config = dict(
    activation='tanh_gelu',
    qk_norm=False,
    init_std_o=0.0293,
    grad_clip=1.0,
)
MLP neurons of a small language model. Each row is named by its layer, matrix (up: input weights; down: output weights) and neuron, and shows model dimensions 496-591. Each number is 128 + 32 x the weight over its row's rms, rounded and kept within 0 to 255. Numbers have three digits each.
After each neuron's rows, "fires before" lists the tokens most often just after its 100 highest values on Wikipedia text that the model never trained on. A number after a token or word is its count.

L10.up426:092168122169131091158145138161131120174179143152086124132089128142135113116149172080166139175171100138151122088178133124171134113067107094122121124138057162134114171158127157129108165119167134180113112106138109119144135136141084075076127162154117136132085132118103101178122106112160130180
L10.down426:148116154081104113135107158141113142184123087164100118119100153119173182104121125143150161170150124174111093140119124088019095141147132108138155109148151116189142152102156122122093119187096149172131159113167102182199155141127161134143128167131045129162168161117150160201109101173209158142
fires before: "s" 69

L10.up698:129113153098150141134200145133188097083115144097119119132161091119159130128101187124115101093140070101148133170154117066134077091126179112090179125176136164150131061154138161172137062166115138130097132153193120169087138073136162162146081103123120096080099082108069136084113132110126122179
L10.down698:106091150143173122129119100111168119111161172113183101141109088113095134110118097132175163113112084101115217180184106090228085141110124093110149137165166155144151130148134128140127154124142133125095165155161123112107065098094142101134174114157134060090112166101138126189113148081077175138
fires before: ":" 25, " as" 17, " to" 14, "s" 5

L10.up550:074127164122139128152141149171187139157158128142081142166096127126098157162116167095137104092088080081112136126121106040082127118127106158097127158101120103111139152142159130165129124093108155088110098138107111100125113132145083116144109132105157165136096173180129177113164190122142102157
L10.down550:063089150141117128182142178140087128120187144105124129132178157157119119189125082151055107145119128125128137084161084128148182138097156116153210099105153120168080107171124150161075115161155100078106128108141153066149141101084116146126127060051157106162133121145128113090157040115105209116
fires before: " " 79

L10.up894:082131181115122118125136125026137172136141157152183128130135129146139127111062156083123119083166112150175126134114085152107126102172093176111134105164127190095139104138123151161143092113129131108127090121141152147170086119130059132117112075071157119115118130135042133117162148096149124075
L10.down894:086119139135106169150106136125153119111092120157134196107064097130170098105105119118136108125173132139099153147175106150124150100215120141190124130094090165146188118153081064176127192112074105177110170135063174111157157135121117186053158152102058144127108194117113176147094152187107117111
fires before: " " 58, " of" 14

L10.up1866:058155133131191137170113136109144162120164132132119114072168120090142099097055122120202209131164135212105181124169169173184120085103139106120145132140069167179148184128140114138142148146051103068130139110115133119168188083170101113063192087142084174129112143109170099130104081164110159144
L10.down1866:165099079113160101124155174129112146193147105128134178189177102128108136115126178152152113194114142157112143134091155134096096108141098139103082133156133138121116172139093153100160136139131105158165115124157149051142164151110139102088127131130115203109115164118087118156165162119128116141
fires before: "s" 79

L10.up851:209113118158130086112125194100127137126155141118157163135124128127169170160145139084154148199126153134145142123161165095171141165113145092189141167131102104139176084106122186117255086112096172126137153088094108135180144131129111127068115092119162167084080177129128124136117116136161112156
L10.down851:055175108114129157145160085111079096093135083158151123117140085116104095163144102114095071105093128150106131107101139141068126173126163125114148164124153123128145114158164135156122098156103137140165104134135097118144083122134171149128123085166080129130131146123175085153136140130131104121
fires before: "s" 52, "2" 8, "1" 8

L10.up2129:125124124122154118110146064105158112084129154110044128094085075137146090110080142101127099117135104101188059084104156149072176104152140136156166085173107122105075079114136146109153151171094162108114113078143097112108121093102166056110136108139139169072094097157059108167137135149100173188
L10.down2129:162100149143113137094112172085193111123115078095158152164133134117161098140105164162135125068152157136091131136153098117163136084149125118091120085157179102110133039149159137203053147099143193091132171171179115099178105110138128145086175109141170086169172102085075127197148125087146124154
fires before: " " 86

L10.up2133:084153116180188107092166139098165162153118157128102119163113160137108158096102151077188190145084104097126151116121161138171153128092105073145142154118073172089098133147146122132165139085120101146123142155125175140082148111104155116095148110107127120136122093138106157140174109131166173174
L10.down2133:154060131144132099119107091115101130145165098157140149141163121104093145143122128128151070146094131124101131110155146133123134061116162120148086069158100128133137126139132134141123145151096168060142094132148097133126121157061107134187147200148066163130158102116094092149087119126098135148
fires before: "s" 55, "," 10

L10.up494:129119155161113134126191109087085160115135148153182145098159103117140080127115159090124154105122129098164114159103125159128115085062132115180201099125090149128154147136158162076152072116165132086147097157170131145120145150160109111093085123087054097119114110154137125121153120144177158184
L10.down494:071113165068134150062152131083117129197144077179081147144082171149100152121130154174159150105090164135131119079086097102168106131132105188122099112166050119060156160154155103174093121135133164140090111048195119123116102087113122178082098199156143116132134118140142175102110128154127069120
fires before: "2" 24, "1" 12, "5" 8, "4" 6

L10.up667:046131107120162092137126169123166096117135173149120120138069099123122124175113114031151110093161142103110129118066068123120105124138147138175178134153105107105132114099145116153138119126080111150143147152144099087089128109106121084111109126131100138085086183100119120095111144163083135109
L10.down667:126208156182099157157119102138095124129176142133106166152129175138132132096154112110063055155085128184119102110115186125116134134094113080106106093101157122179111121129092111117098094085127131164170137149096138099122085100172122154176158066126163102162145124103186155126150158037179166171
fires before: "6" 14, "0" 12, "9" 11, "5" 10, "7" 7, " |" 6

L10.up1204:103129111067174034124094121110110144132117136146154159096119097148091126116073190140128117132105116096079130152152115070123081192124118103159225128135078146160123187055124094116091171117178134166167122137144074110123094176121153064109104149140124097156119122105147130186142147143147155073
L10.down1204:126112164146091135159150111164107162122121065177145085129136100090129157131128082128142107125124127121172072150125070158122117205129118163161089154087126184108130134238132112153158121100072132176165123120125116138154154083131061109155128086167129176146120157123082117084087138173059065175
fires before: "6" 35, "7" 17, "5" 8, "s" 4

L10.up2482:151101153118103114201109162149138084068134123148154137185087125150088093172134118094154155144093089157129060129137166129124097132123180169153119121145143121119145152106183107153059083177184104134118144115111111120116133068103143134118116017114134114136126106144071099094161047119051140133
L10.down2482:123117113155179101137097089170150084152141120084132076120105159117073110140091098147130101121124159113119138171167106085134165072143084105121117112132132148140146135199123160103137133142116099099091079168139146090144124081134098119126157148128119127120179188162131117088171113105131157102
fires before: " " 34, "0" 14, " of" 11

L10.up2501:132136117098160110123185185088133110136221112179172156135126151095131146175093122072132141202121110162111134106164130141103110112152151094151119153106065129112114079148142132121170141092142125162106138097123109146148075129091160148104140147144114112111102124185086149132106115130192176166
L10.down2501:138125116094153095154132141127114157128137131084117078148138139182158127086070141141186084037131144161148106139140078138069148113086127149175187094122123128131121122155156161110116126131121114152076121147081184103107120069097116158141114102146065067131157051111169101189165092131137082169
fires before: "s" 57

L10.up816:157140112077116111133159123137156136199158126120171135150092130153183136148134147113155113120088156144143148164136143135082135107169165084107087179162137105142117085128129127136127124132140139112061128124107070158138121151137189157121096115149163174132104102156122152170088190148154083139
L10.down816:123131135107047132087067156151163076158139128133093144088198118161142126090069188151156104132101101156105116147120037152139111125169162103150074149089118127101153115063156137154175145149109144150037061101133136049143100071072135198114144139147151114144099104137072137141044186130101167109
fires before: "0" 27, "1" 17, "2" 8, " by" 6, "6" 4

L10.up1523:141109108074141185091166131135120142135111165119092103158076184097120089108088143101121130142101126137125080137119117097064147082161071095169127145122115147170128166134111114144171148122149178118124088128159095112091118162139127130127119162162132176108100150103122145123121112125091146096
L10.down1523:131123106126156120125150100144077121130087132127115134117154140143134106090110169180090077161125167138130108141076065135109188062077145221121113128153169149169133125160103131112111098111099207122172171107142099099150108141119144086130164154120150138197134114156135107137125094156119076128
fires before: "2" 40, " were" 6, "3" 5, "le" 4, "0" 4

L10.up1503:136091176125133126150103175155192184135055134131123135160131151150145091118132153149160097087091124143169117182139191131117103117093108084149124118108110172118099103119108142139203161062147121123061099147120145140131088099182119137104124066198143142138119184068165131105091101150131128139
L10.down1503:151130130140142129147069104148136163122203169102107160130143163148117193164096172118113157126167129122159132120145119106141053123130149117154159148159156132118148111113109117217070096044083083101081142171071087165162119117150082110136155131124076137151167179163162140159103080129091117137
fires before: "1" 41, "2" 15, " " 13, "0" 5

L10.up381:128169173143144157136108165168106071147130098138132128049096117127169117147152134159114159126178106179123136150127103111115125096129112109125125187119097095189102104129148134159128121090139102157161094174089152135092112127191172056108104111163064089160139088085089180129204109156150154187
L10.down381:111138119134108088145206127085104116147178130099153124172176132126131123078083171132065146182120119096156120075095124133127189060112106188134109039157088163128076125106122137093132157181092150143142104138142116138125125105134154159153093145104140168078194152150120087121073180120116125155
fires before: " " 37, " |" 23, ";" 7, "1" 4, "2" 4